Part of a small language model's weights.
Size: 22 layers, width 256, 4 heads of 64, MLP 1024 tanh GELU, vocabulary 8192, 19.7M parameters.
Training: a variant of Adam for these matrices, 621M tokens, 9482 steps.
MLP neurons of a small language model. Each row is named by its layer, matrix (up: input weights) and neuron, and shows model dimensions 16-79. Each number is 200 + 30 x the weight over its row's rms, rounded and kept within 0 to 999.
A block is one neuron, or neurons of one layer that tend to fire together. Before each block is what it responds to, as a language model described it from the Wikipedia text at the highest values.

Description: Place-name fragments
L3.up32,230,216,211,221,219,173,165,144,202,207,207,193,196,200,183,200,213,210,170,210,225,184,175,165,235,214,199,243,247,157,155,233,279,217,234,233,218,205,191,195,168,193,204,178,212,159,223,170,205,232,197,251,201,216,222,148,190,189,232,153,194,198,186,198
L3.up83,242,228,184,202,184,208,196,174,138,206,184,203,160,173,201,180,246,222,174,205,216,164,213,213,178,179,161,199,114,222,163,132,140,197,233,214,195,162,163,178,199,235,184,145,242,161,202,231,201,147,229,173,205,229,232,150,211,192,198,226,202,177,130,244
L3.up132,167,209,165,162,230,167,117,196,165,211,225,218,218,136,186,152,159,221,189,208,200,156,158,170,197,177,196,233,170,195,215,147,225,202,197,253,211,165,226,184,187,217,204,214,223,222,227,204,216,217,187,218,210,199,196,229,213,155,171,263,180,213,216,203
L3.up183,194,148,211,247,193,197,163,255,158,211,208,169,209,217,190,244,154,197,187,229,214,152,137,182,235,247,232,201,191,209,196,197,186,173,191,233,206,101,168,190,230,198,216,193,233,176,224,177,172,131,189,173,227,225,227,216,148,192,222,197,221,230,178,240
L3.up484,151,198,240,169,266,183,185,115,172,223,130,224,224,203,216,138,231,223,164,239,202,173,178,196,223,158,222,168,244,183,159,262,181,206,222,228,174,192,191,222,152,208,154,223,222,196,177,171,195,164,195,205,202,282,185,190,225,166,203,254,217,212,173,199
L3.up560,221,182,189,214,176,166,216,202,186,205,173,211,270,251,174,122,207,226,228,151,198,191,186,178,214,156,237,180,194,158,194,168,178,272,205,138,168,172,209,162,176,236,220,158,195,167,222,205,174,215,159,202,220,241,147,202,176,267,225,259,233,191,178,223
L3.up664,162,244,186,199,184,220,212,259,177,213,201,211,233,168,201,198,211,219,223,242,204,181,186,179,195,134,180,200,213,222,192,192,194,204,172,148,190,204,252,178,249,254,243,246,210,198,212,206,218,180,209,228,191,204,189,246,164,219,187,204,187,283,143,206
L3.up985,214,180,177,183,193,197,210,181,194,199,187,285,165,207,161,207,219,204,190,137,178,213,211,211,156,228,170,242,230,231,225,160,268,173,205,218,195,209,222,196,213,195,282,204,235,146,221,171,189,198,194,222,194,158,249,203,168,215,241,190,233,230,246,178

Description: Work-type nouns after articles
L3.up306,165,227,225,229,145,215,156,206,185,197,210,182,227,276,171,258,215,209,241,184,236,199,147,209,186,180,207,169,205,181,212,203,197,225,253,157,154,160,230,204,172,211,181,164,193,242,229,184,175,210,257,209,194,216,185,152,190,211,235,225,246,168,216,212
L3.up440,200,214,200,202,221,173,171,239,212,213,191,190,190,241,217,198,177,246,212,233,183,207,138,178,188,182,180,163,227,165,195,205,244,209,198,135,207,199,203,207,247,214,173,206,224,184,243,175,233,185,177,165,193,227,217,213,195,219,246,214,165,230,174,304
L3.up445,248,190,203,238,186,191,217,184,233,201,171,246,229,207,181,197,204,216,237,202,223,245,187,180,192,197,153,158,200,178,197,233,186,154,214,172,204,192,246,194,157,211,248,135,175,161,217,156,181,176,184,187,212,235,202,202,193,231,212,203,234,212,185,236
L3.up495,157,211,267,203,188,190,185,181,175,188,169,188,199,233,223,208,225,200,244,215,203,223,181,199,215,195,193,193,195,213,202,174,200,217,218,168,186,124,234,194,171,225,261,268,161,251,199,183,210,192,166,179,209,238,221,180,190,243,194,227,184,192,219,184
L3.up584,191,203,155,215,207,149,208,193,193,189,186,195,149,176,233,245,180,205,213,150,186,165,171,206,214,200,272,180,218,192,189,225,188,209,215,209,198,153,218,222,205,214,154,186,213,244,214,258,186,155,159,154,216,242,183,204,230,226,116,280,218,187,249,189
L3.up647,233,153,189,205,232,155,224,188,177,217,196,209,218,217,179,142,261,213,190,250,194,199,223,188,222,195,218,131,180,190,204,153,222,201,218,198,122,224,213,199,282,240,211,183,196,196,210,200,171,185,193,243,192,213,202,203,206,287,209,260,223,163,205,214
L3.up748,179,178,127,227,234,180,174,213,183,183,213,198,191,184,232,135,235,235,210,248,195,179,164,195,244,189,261,157,198,147,213,173,161,216,193,199,183,170,187,236,220,267,270,169,260,136,243,178,203,202,198,207,194,189,231,259,159,183,183,203,171,205,206,229
L3.up767,151,141,258,166,175,190,168,185,184,190,217,150,171,158,204,176,229,211,269,177,201,237,238,210,239,193,280,124,184,191,232,180,194,227,216,198,186,196,186,185,180,243,180,181,179,186,232,210,185,237,127,180,192,192,185,184,205,243,208,211,202,168,213,194

Description: Win-loss record / headings
L10.up1,215,177,246,212,144,164,194,209,181,191,171,245,210,184,199,160,160,239,189,190,203,257,201,187,211,197,203,232,290,231,182,177,211,189,203,157,209,164,189,185,242,231,167,209,201,171,195,216,187,243,228,214,201,279,192,216,217,218,173,148,232,176,215,202
L10.up354,133,190,184,227,192,197,194,192,220,196,213,291,206,199,188,197,182,222,188,202,209,207,183,186,220,185,154,214,199,201,197,183,234,255,114,160,187,144,133,177,195,257,157,234,196,187,191,217,175,182,168,216,191,219,221,227,237,185,193,174,186,204,253,202
L10.up618,188,158,172,186,161,197,142,106,169,190,220,194,195,229,188,175,166,230,198,193,231,187,147,181,237,185,181,186,242,233,173,207,226,191,205,172,152,148,160,208,208,207,140,191,186,227,195,155,222,224,186,194,208,263,204,191,228,174,191,216,207,206,226,224
L10.up629,194,147,269,220,163,195,211,137,202,201,174,204,157,181,207,183,158,195,175,176,216,173,181,180,185,200,187,185,217,214,183,210,209,212,178,230,223,154,210,193,164,244,167,192,169,180,226,195,188,168,207,210,189,266,239,192,199,189,219,169,207,223,183,189

Description: List items and relative clauses
L3.up39,190,146,124,176,164,181,179,250,212,222,245,174,135,218,199,223,234,180,189,204,180,258,259,199,170,218,196,231,167,203,210,196,209,208,245,191,194,176,127,220,233,207,162,205,192,223,196,245,171,222,230,184,191,177,209,236,198,222,213,188,227,221,207,176
L3.up48,170,132,200,201,152,219,230,151,206,208,208,208,186,230,201,195,208,212,227,221,138,181,225,193,213,174,257,236,236,245,182,202,281,196,213,155,195,223,172,199,277,151,240,246,213,190,219,197,161,181,232,153,201,171,194,199,188,202,179,180,199,179,180,180
L3.up523,152,211,214,214,251,164,173,212,167,208,211,153,158,199,219,234,191,204,208,166,184,224,160,168,214,202,225,223,193,190,183,162,183,264,177,226,175,216,208,202,167,178,201,198,206,206,204,238,169,175,205,118,189,213,168,179,253,187,179,196,204,216,194,243
L3.up544,172,180,262,181,219,184,214,249,176,217,172,269,185,226,228,190,204,209,214,171,193,186,204,196,245,126,197,181,221,171,214,244,254,206,225,194,161,199,149,181,206,205,182,210,234,205,209,214,149,154,207,247,223,196,163,155,244,211,185,168,209,203,222,222
L3.up640,154,172,252,161,183,178,160,220,179,206,206,217,170,227,206,235,186,219,175,170,170,187,198,197,224,185,217,176,206,238,178,203,220,239,207,182,204,166,140,203,209,193,135,206,202,221,228,170,185,235,184,193,190,214,184,197,291,212,187,173,234,263,170,205
L3.up710,188,204,214,206,210,207,148,241,192,228,197,149,166,203,211,180,197,179,204,190,162,247,210,192,269,199,234,187,178,139,187,185,228,232,210,192,202,171,119,218,216,206,166,190,247,223,209,204,167,189,189,191,194,210,226,213,250,215,230,174,221,221,170,177
L3.up799,215,159,218,207,223,219,215,213,223,209,162,219,146,200,223,147,233,189,203,197,171,255,224,179,185,170,291,188,221,176,191,177,172,220,223,152,230,229,212,205,217,190,233,222,196,143,220,181,208,258,150,170,231,174,208,230,187,161,204,224,239,196,208,244
L3.up831,204,217,130,274,148,153,192,214,228,200,191,217,157,184,203,138,156,204,203,233,162,242,229,191,250,196,164,172,245,239,188,208,226,190,194,154,181,190,140,203,234,175,202,248,211,199,219,165,235,235,167,153,184,127,179,191,208,206,187,160,194,251,189,258

Description: Context-dependent polysemous nouns
L12.up270,206,157,222,213,193,155,232,193,145,200,191,154,207,208,221,212,218,211,209,193,255,253,232,190,221,203,238,226,210,220,218,184,191,189,195,136,261,182,211,211,183,210,188,218,163,187,246,169,200,143,212,204,178,159,206,159,210,190,199,207,178,188,215,216
L12.up625,195,205,262,178,216,136,188,234,173,218,181,164,186,199,223,172,258,201,208,236,199,313,191,207,228,187,217,177,187,209,202,156,162,196,218,176,225,188,197,223,206,204,236,207,159,186,209,203,208,211,188,212,227,236,189,228,198,136,207,234,211,199,227,166

Description: Article topic back-reference
L10.up69,200,174,210,202,196,190,196,134,198,187,191,217,170,229,207,146,166,206,234,202,199,285,171,197,238,187,162,198,170,195,186,147,205,225,191,184,243,218,178,177,206,191,198,160,180,189,201,132,148,211,221,177,205,255,302,188,190,240,221,185,153,275,187,226
L10.up162,201,204,176,203,209,203,216,170,172,225,182,128,221,210,215,164,283,201,158,209,150,195,235,174,231,189,229,147,232,162,200,173,225,134,194,169,201,220,199,206,249,222,220,160,225,191,235,186,187,246,186,209,218,235,227,202,211,172,116,239,230,229,169,206
L10.up800,257,182,166,184,137,199,135,191,191,213,204,227,224,208,200,190,220,231,225,209,182,210,166,184,227,213,210,248,147,184,165,117,181,215,173,225,244,166,184,185,220,234,182,207,232,238,240,227,167,155,220,162,184,252,207,174,211,163,165,223,180,184,214,233
L10.up835,195,209,270,199,227,198,217,206,174,219,205,155,248,211,200,182,289,190,228,168,156,202,169,202,218,200,214,181,251,212,209,156,193,226,209,142,176,210,224,209,169,191,120,220,152,209,203,198,186,156,200,170,194,184,240,172,208,159,213,202,226,199,175,226

Description: Sports career predictions
L12.up315,207,212,245,172,209,185,192,188,229,180,151,204,147,224,230,204,181,188,269,231,163,210,157,191,221,196,173,196,219,196,208,287,229,256,195,198,192,224,186,219,169,188,179,206,264,200,200,193,188,224,185,230,234,223,257,204,193,156,151,232,148,205,168,216
L12.up353,203,173,185,173,171,213,179,168,163,203,149,182,176,242,177,226,222,193,222,208,185,177,209,209,174,144,241,180,178,240,188,211,226,150,181,188,222,192,209,229,228,218,203,198,222,147,183,158,183,199,172,201,224,250,160,202,232,241,193,271,213,227,171,283

Description: Before a named entity
L12.up63,169,199,228,205,138,187,231,225,163,239,166,206,226,195,212,190,228,174,221,204,220,191,184,161,213,198,219,151,200,205,197,234,166,215,268,176,220,193,211,136,209,228,253,224,228,210,201,187,177,210,176,200,195,227,198,178,170,202,212,224,184,187,200,242
L12.up547,207,163,240,230,206,169,202,198,170,239,228,199,196,232,171,214,159,144,221,243,171,184,142,198,209,192,264,158,210,211,153,203,178,225,236,188,259,184,166,137,236,249,202,208,228,204,201,247,158,216,191,228,201,190,272,152,210,282,256,191,128,174,171,214

Description: Sports statistics field terms
L3.up157,230,193,171,204,183,181,218,188,213,256,167,186,192,222,216,188,206,216,212,199,148,203,161,159,228,190,214,165,271,211,186,216,219,186,249,179,153,149,224,214,215,201,227,254,280,151,212,187,200,215,171,167,225,224,135,208,169,189,225,232,233,234,239,224
L3.up339,185,218,215,217,224,201,244,240,179,193,156,248,190,159,179,165,202,201,213,201,183,208,205,201,212,204,209,139,223,159,208,224,215,204,187,157,183,170,232,218,234,250,181,220,242,181,211,176,176,128,126,179,207,192,168,197,222,222,202,229,210,239,207,272
L3.up345,183,165,224,158,157,181,186,222,225,224,220,160,181,163,204,149,233,180,205,165,121,202,205,207,200,196,200,175,177,230,202,208,173,193,225,152,171,164,175,226,248,216,209,197,231,225,194,175,181,188,229,188,204,227,124,256,257,249,179,199,218,223,191,211
L3.up555,178,173,198,241,158,227,148,237,201,196,198,230,137,203,197,203,186,218,189,216,151,202,157,184,271,180,253,211,217,223,164,206,181,193,256,150,147,184,159,186,211,205,188,224,218,195,179,207,202,203,218,211,194,186,183,209,224,191,203,217,261,243,204,216
L3.up840,153,186,192,158,206,225,170,200,161,207,150,190,134,222,215,140,190,209,195,226,246,189,141,199,230,169,198,201,183,187,203,170,216,184,220,163,135,172,170,201,181,150,197,237,186,207,213,201,214,173,270,212,198,259,197,262,240,178,191,254,179,213,190,217
L3.up870,160,183,230,227,219,164,166,172,220,197,208,112,259,223,187,230,155,237,168,198,162,205,133,181,193,193,270,161,170,195,184,216,216,242,204,136,218,169,165,200,182,217,208,148,220,242,204,210,155,261,214,246,199,200,199,200,219,263,187,260,204,211,174,194
L3.up882,189,172,268,218,236,201,171,196,240,194,158,158,218,250,162,138,211,197,202,201,176,204,156,207,187,182,230,143,166,121,197,243,199,251,198,161,165,186,215,155,185,174,226,151,268,204,193,120,189,219,141,173,203,212,204,195,217,228,259,267,209,208,170,247
L3.up976,206,248,211,203,189,143,214,194,238,183,196,216,178,173,206,158,244,201,164,240,147,184,174,208,225,212,243,185,159,133,175,181,191,180,194,218,181,202,231,206,165,218,171,192,241,213,228,209,169,204,176,157,188,237,136,154,164,221,194,227,193,191,202,173

Description: Country and place names
L12.up598,196,173,212,227,171,197,190,191,192,221,178,199,185,207,206,168,208,198,219,219,191,172,201,156,201,174,174,167,255,191,190,209,202,183,243,225,225,177,222,159,194,179,233,218,235,183,228,143,204,200,138,193,220,227,221,133,142,205,211,189,195,178,227,210
L12.up979,194,195,231,235,207,116,205,176,232,217,148,179,266,230,169,187,223,181,177,174,213,211,219,188,178,181,161,188,199,173,182,128,199,220,218,209,118,190,171,199,156,214,180,160,225,181,198,216,155,205,184,246,204,138,201,142,158,239,223,199,198,198,214,207

Description: Ambiguous word-start "He"
L3.up114,234,203,243,222,189,251,228,259,212,240,202,256,183,161,191,193,268,243,264,201,210,218,239,215,148,178,216,163,174,128,207,210,153,177,202,188,182,194,253,167,222,234,269,157,237,158,206,226,216,176,214,210,230,141,216,184,186,199,195,186,174,243,213,205
L3.up291,242,153,216,197,202,246,221,210,182,187,208,206,274,230,200,205,216,200,186,256,204,169,209,220,219,204,236,162,223,204,201,196,114,144,174,243,202,208,165,202,201,188,229,181,170,163,203,202,160,221,190,271,235,185,206,174,132,213,193,159,188,188,197,185
L3.up372,204,143,187,262,198,183,180,228,200,229,188,201,252,206,205,187,251,199,235,176,181,257,205,203,207,262,177,189,181,166,189,240,205,186,184,196,155,208,185,193,184,182,280,226,209,160,184,172,189,171,196,154,225,175,271,235,169,202,184,212,253,165,219,234
L3.up453,205,170,221,177,216,182,162,165,263,200,227,218,164,215,209,162,199,198,190,176,181,315,183,184,206,227,241,277,234,206,193,211,227,235,216,229,233,226,132,205,163,161,229,196,220,253,234,223,175,195,226,150,232,215,187,166,182,196,237,197,187,194,196,192
L3.up561,184,201,133,220,201,211,199,182,230,244,220,190,195,196,206,193,192,230,195,229,239,260,234,189,222,180,206,202,192,194,180,179,157,248,232,139,174,212,219,222,190,212,194,150,211,184,161,151,183,217,147,145,178,193,149,179,214,214,194,179,186,174,156,238
L3.up650,263,188,227,182,239,224,231,228,135,220,214,192,218,220,195,202,234,214,226,187,135,242,209,210,183,238,228,184,194,186,155,189,179,212,197,175,218,221,181,194,159,199,180,135,200,189,237,186,212,102,253,173,209,230,238,186,202,187,185,197,205,166,170,218
L3.up700,203,211,246,248,207,202,202,209,233,215,221,251,215,194,163,129,218,199,238,246,153,201,211,220,216,186,234,201,231,179,179,190,131,222,227,163,191,229,200,190,177,191,283,161,244,194,199,168,208,176,157,164,214,142,202,194,179,192,216,163,206,189,161,228
L3.up913,203,200,100,220,220,222,221,172,182,225,240,145,256,187,171,224,228,208,261,237,194,191,204,172,225,174,219,227,202,142,184,192,212,172,179,185,168,187,181,202,203,245,199,196,157,149,208,174,171,169,185,170,206,221,183,155,208,181,198,169,161,202,227,241

Description: Perfect auxiliaries and relatives
L10.up47,188,163,261,230,212,198,202,234,193,210,202,185,202,255,181,144,200,227,183,198,167,233,191,207,222,185,212,218,159,227,194,198,171,174,212,155,256,172,219,182,232,138,167,208,209,116,226,220,198,181,174,194,198,133,197,223,245,176,224,193,258,218,169,180
L10.up430,218,150,255,161,169,200,226,195,215,237,175,215,233,240,212,229,188,184,215,151,157,229,200,215,198,220,199,158,216,198,188,234,199,179,182,195,197,185,172,154,182,187,186,201,216,121,201,217,146,232,174,178,221,166,226,203,224,184,196,191,167,147,156,218
L10.up727,188,161,165,168,146,208,88,220,208,204,203,183,234,179,202,150,217,169,220,211,181,198,202,179,204,207,250,198,252,260,210,218,184,170,166,183,206,193,189,240,190,175,182,168,148,178,198,209,194,184,179,239,202,204,209,228,256,219,200,246,221,198,231,242
L10.up860,220,109,192,198,188,197,198,199,222,204,205,188,195,263,219,148,246,218,200,231,207,228,200,176,240,209,220,178,196,255,206,221,203,191,195,150,250,219,223,219,172,179,195,224,277,167,216,175,151,159,118,171,222,244,242,161,242,200,237,204,243,191,213,216

Description: Clause-initial subject pronouns
L10.up164,222,159,249,282,184,241,182,190,215,219,203,234,248,214,190,199,237,178,193,212,157,203,224,194,202,173,304,183,203,185,197,208,160,139,211,160,172,184,186,213,197,220,193,212,182,167,224,222,143,208,200,208,202,162,196,206,236,183,222,193,228,196,180,191
L10.up182,228,204,259,237,184,191,225,201,220,215,171,180,212,165,205,207,241,221,215,250,187,204,192,194,168,183,224,141,193,235,180,204,219,204,227,187,239,193,196,193,193,171,211,161,181,197,243,168,119,197,192,178,196,221,222,146,225,176,191,212,205,197,128,258
L10.up602,217,142,217,214,236,179,213,192,179,211,150,208,215,212,188,171,262,175,189,174,209,156,185,165,220,198,187,138,206,223,183,164,235,213,210,146,203,203,211,209,219,251,132,198,181,189,200,202,187,232,152,254,200,205,203,184,181,202,230,173,181,225,169,198
L10.up792,190,192,281,222,243,199,244,201,186,224,218,170,172,263,209,209,230,212,238,194,181,214,152,197,210,181,255,169,229,240,195,228,204,147,174,184,162,215,147,216,190,213,151,148,191,212,225,165,200,210,190,145,240,258,187,166,188,220,168,200,157,228,184,184

Description: Subject pronouns starting clauses
L12.up863,243,195,234,197,209,200,173,183,163,247,121,241,197,175,164,173,266,181,182,144,195,264,166,214,202,212,161,159,226,248,201,153,231,184,232,203,205,196,176,212,229,207,140,222,228,222,206,197,159,192,178,195,195,147,228,181,239,231,250,174,220,222,185,221
L12.up993,210,210,148,189,162,213,199,181,180,206,191,237,171,199,224,208,254,168,196,188,178,201,159,162,203,249,206,186,186,167,150,164,138,226,183,168,159,192,187,180,204,178,172,190,209,226,233,205,219,194,194,165,200,174,236,217,186,190,168,166,199,201,167,229

Description: Land and life nouns
L10.up89,226,191,235,241,132,211,213,224,202,211,207,219,169,198,211,144,233,225,203,247,186,225,215,158,188,182,177,211,201,162,189,207,190,224,195,220,141,188,200,199,182,171,220,197,230,184,249,177,178,201,187,249,193,262,200,151,181,164,177,178,147,202,209,229
L10.up470,192,225,148,192,179,226,180,210,196,187,250,136,176,201,223,192,229,241,260,265,234,209,224,166,253,142,151,213,150,198,178,190,179,196,216,220,200,236,145,197,183,225,205,175,229,231,212,178,187,218,169,182,233,252,198,162,222,204,195,209,181,174,169,187
L10.up547,189,201,155,248,214,201,253,221,203,182,205,210,220,237,185,179,215,232,235,209,240,200,218,203,193,161,198,202,147,148,213,134,251,199,248,164,156,178,189,205,234,201,216,201,173,241,221,173,202,203,215,218,206,268,167,187,227,158,156,221,198,196,193,208
L10.up658,167,198,167,212,198,214,231,182,173,200,200,194,181,239,198,194,224,259,221,211,199,258,233,203,232,172,186,197,217,210,204,141,233,238,223,153,178,153,189,172,231,228,192,168,185,166,200,145,151,220,155,209,216,244,234,239,205,233,231,208,151,206,226,195

Description: Places and institutions
L3.up180,192,204,231,213,185,216,238,141,172,202,213,149,187,283,188,158,188,206,209,179,209,247,229,160,190,147,226,199,159,169,192,237,242,214,218,162,215,162,156,214,218,201,165,176,199,162,230,193,233,221,202,236,182,268,182,138,246,262,207,163,163,180,172,218
L3.up214,161,202,189,163,176,180,161,187,196,194,183,190,266,220,190,217,217,261,273,176,170,189,152,159,239,238,224,209,190,198,176,212,205,223,164,188,193,185,191,158,226,195,187,180,231,213,213,115,193,205,201,204,203,234,187,189,153,231,186,217,232,193,153,255
L3.up234,192,194,173,202,233,257,139,184,225,199,199,203,146,131,224,206,270,219,184,195,223,267,238,185,218,213,175,160,180,184,172,214,199,226,208,217,234,189,175,187,158,226,148,206,250,263,193,170,167,217,168,216,218,195,288,175,227,185,210,251,201,238,176,177
L3.up258,151,162,170,226,176,178,168,176,200,205,182,218,203,240,177,191,134,228,185,242,214,195,148,160,194,171,236,186,177,182,175,230,168,216,184,184,199,98,149,194,180,219,229,173,174,167,214,202,169,152,176,151,214,197,177,237,218,177,214,207,200,225,224,238
L3.up468,215,140,174,183,156,175,202,218,173,218,149,209,171,235,208,184,222,208,228,192,194,210,192,171,168,194,248,217,213,129,170,198,170,216,204,187,188,166,132,165,208,160,157,231,181,197,212,194,174,195,220,165,224,251,208,200,173,212,138,229,237,258,239,231
L3.up540,172,212,227,181,187,203,97,169,174,224,230,209,188,205,212,150,272,242,213,195,256,239,211,192,241,199,165,256,170,122,211,234,203,207,194,196,200,211,132,194,193,238,135,205,211,210,203,206,196,208,169,274,218,266,257,188,208,174,211,180,166,205,195,216
L3.up676,211,243,163,249,162,169,177,216,178,204,243,177,206,201,173,213,203,180,207,253,202,227,230,164,228,165,172,175,230,206,185,165,255,197,221,120,175,199,159,238,158,255,193,212,199,187,218,225,209,159,241,242,188,196,156,214,227,229,208,216,217,196,137,170
L3.up980,164,172,195,187,186,180,203,174,166,200,162,166,179,199,200,188,188,232,244,190,205,201,200,166,199,193,256,165,225,193,155,173,177,181,209,168,228,119,196,186,169,166,186,171,202,123,214,136,189,219,188,146,222,189,242,217,161,216,209,227,210,205,199,213

Description: Sports and place affiliations
L3.up20,152,202,180,235,165,182,213,118,225,208,167,152,165,226,211,203,180,214,245,277,173,166,184,183,206,169,227,142,193,214,178,231,229,227,175,201,239,170,249,212,206,221,223,240,224,166,223,184,220,179,193,186,224,223,196,229,206,200,116,215,208,229,263,203
L3.up56,161,241,208,193,224,206,161,200,149,229,240,199,222,205,199,182,203,209,192,235,220,174,243,183,169,142,230,180,214,163,241,209,241,205,196,184,213,198,216,240,212,179,212,248,235,184,208,237,194,201,218,254,186,187,231,167,229,274,198,160,193,186,236,179
L3.up144,148,206,224,224,149,203,165,164,214,216,184,190,210,219,188,168,266,217,214,252,244,209,232,194,175,187,211,190,180,162,173,229,156,193,226,231,188,198,234,182,182,264,222,188,271,213,192,196,194,188,236,245,198,214,158,177,184,227,200,198,200,220,156,200
L3.up178,142,180,210,263,230,207,213,216,233,228,172,210,208,211,187,205,230,199,221,278,214,149,251,199,161,214,202,168,239,251,202,212,184,203,202,118,190,218,189,245,218,256,268,248,244,204,222,224,175,204,203,226,194,196,155,212,152,224,230,209,221,236,216,243
L3.up364,243,210,265,218,135,208,200,225,165,202,189,141,244,191,230,200,200,192,190,170,139,194,200,200,228,208,204,168,207,133,176,160,234,251,185,213,185,168,250,197,189,216,184,155,228,188,220,255,169,197,157,209,195,163,217,184,176,223,173,211,188,198,238,235
L3.up403,204,159,290,257,182,211,237,220,176,230,165,224,201,259,202,187,203,189,189,211,165,184,237,202,168,153,193,132,163,191,207,200,209,244,211,212,153,228,187,166,196,232,207,202,232,163,197,201,167,257,160,232,213,243,211,209,164,239,176,212,187,219,118,213
L3.up475,201,186,198,202,208,216,136,229,179,214,186,246,169,213,205,148,254,211,194,188,133,164,245,176,232,163,224,139,180,201,179,181,221,159,194,221,231,245,168,167,250,198,202,159,277,197,202,234,164,201,210,259,214,172,239,144,200,209,206,182,196,197,187,181
L3.up800,177,207,200,174,164,194,173,189,213,199,230,173,175,242,196,215,178,216,168,206,186,149,215,177,173,189,258,180,234,144,182,230,291,230,179,170,203,238,243,210,170,140,235,229,239,160,198,208,250,225,135,187,179,192,242,214,212,226,179,248,229,256,210,255

Description: Article-opening definition predicates
L10.up13,163,219,224,199,159,173,194,206,183,211,196,234,264,213,204,191,150,206,202,254,172,202,200,194,214,193,177,206,227,244,177,268,157,162,167,211,205,162,205,170,210,179,182,211,219,153,193,228,164,232,201,245,204,208,230,213,233,200,236,154,260,197,159,205
L10.up146,204,214,189,174,172,164,232,156,160,215,153,200,202,208,207,206,171,196,210,241,215,158,187,184,181,169,205,168,189,239,200,210,190,233,217,181,221,199,170,194,218,196,185,222,210,233,204,181,161,163,152,225,216,217,257,219,198,186,194,199,176,202,195,239
L10.up361,194,177,232,212,170,182,255,171,194,195,208,228,218,239,207,225,228,199,223,220,219,189,133,184,168,185,209,190,250,178,190,164,182,229,241,196,185,209,162,230,221,236,185,181,196,228,194,205,178,190,201,167,207,205,191,197,164,174,230,211,200,188,213,219
L10.up926,202,227,218,200,164,218,205,181,229,216,187,195,217,219,200,154,166,205,233,262,190,171,140,173,192,222,232,212,253,220,216,225,190,283,179,188,227,239,203,158,194,212,138,224,211,202,218,183,155,258,191,228,204,209,202,225,252,157,210,175,277,165,155,207

Description: Name-initial fragments and months
L10.up181,221,216,203,236,164,220,230,170,184,197,184,210,238,221,168,184,226,218,206,206,235,197,212,193,215,168,176,151,161,168,198,180,221,218,248,211,143,178,218,159,184,225,202,224,237,202,200,217,150,151,134,263,195,153,178,213,185,223,202,225,160,157,203,198
L10.up232,200,197,194,189,176,208,129,150,164,211,191,245,193,195,199,197,230,198,173,166,257,244,184,215,178,203,185,262,211,200,201,212,140,220,180,220,189,166,163,194,168,217,175,220,195,206,205,220,221,157,225,130,195,236,196,162,214,180,214,251,200,203,232,208
L10.up619,214,188,220,167,169,219,207,125,180,220,195,154,216,216,183,190,215,212,211,250,213,183,185,194,147,105,197,228,160,202,179,179,137,240,214,210,171,207,190,195,181,215,188,219,203,223,187,169,215,229,198,196,206,229,240,177,228,162,218,254,238,146,165,170
L10.up627,159,196,222,230,189,211,213,211,175,180,185,216,243,192,149,159,259,226,199,192,228,173,218,190,199,130,139,180,215,180,151,144,162,220,198,246,171,136,230,224,205,256,211,180,218,197,184,172,192,166,196,195,203,180,226,180,168,192,203,182,202,170,191,184

Description: Wiki section-heading markup
L12.up388,220,226,218,249,178,153,216,218,155,228,153,201,167,190,207,194,172,210,178,191,194,247,182,211,188,202,215,194,228,245,162,108,213,172,238,151,252,158,171,182,174,213,235,224,157,152,255,207,201,204,173,191,197,248,178,186,243,193,215,175,265,222,207,206
L12.up552,181,200,221,238,185,166,260,202,179,205,205,152,173,215,200,228,214,204,167,221,211,241,160,176,209,167,138,229,213,242,167,196,164,196,202,225,235,222,141,201,184,199,151,193,214,211,232,239,153,160,212,218,210,203,203,188,169,197,202,206,166,247,234,164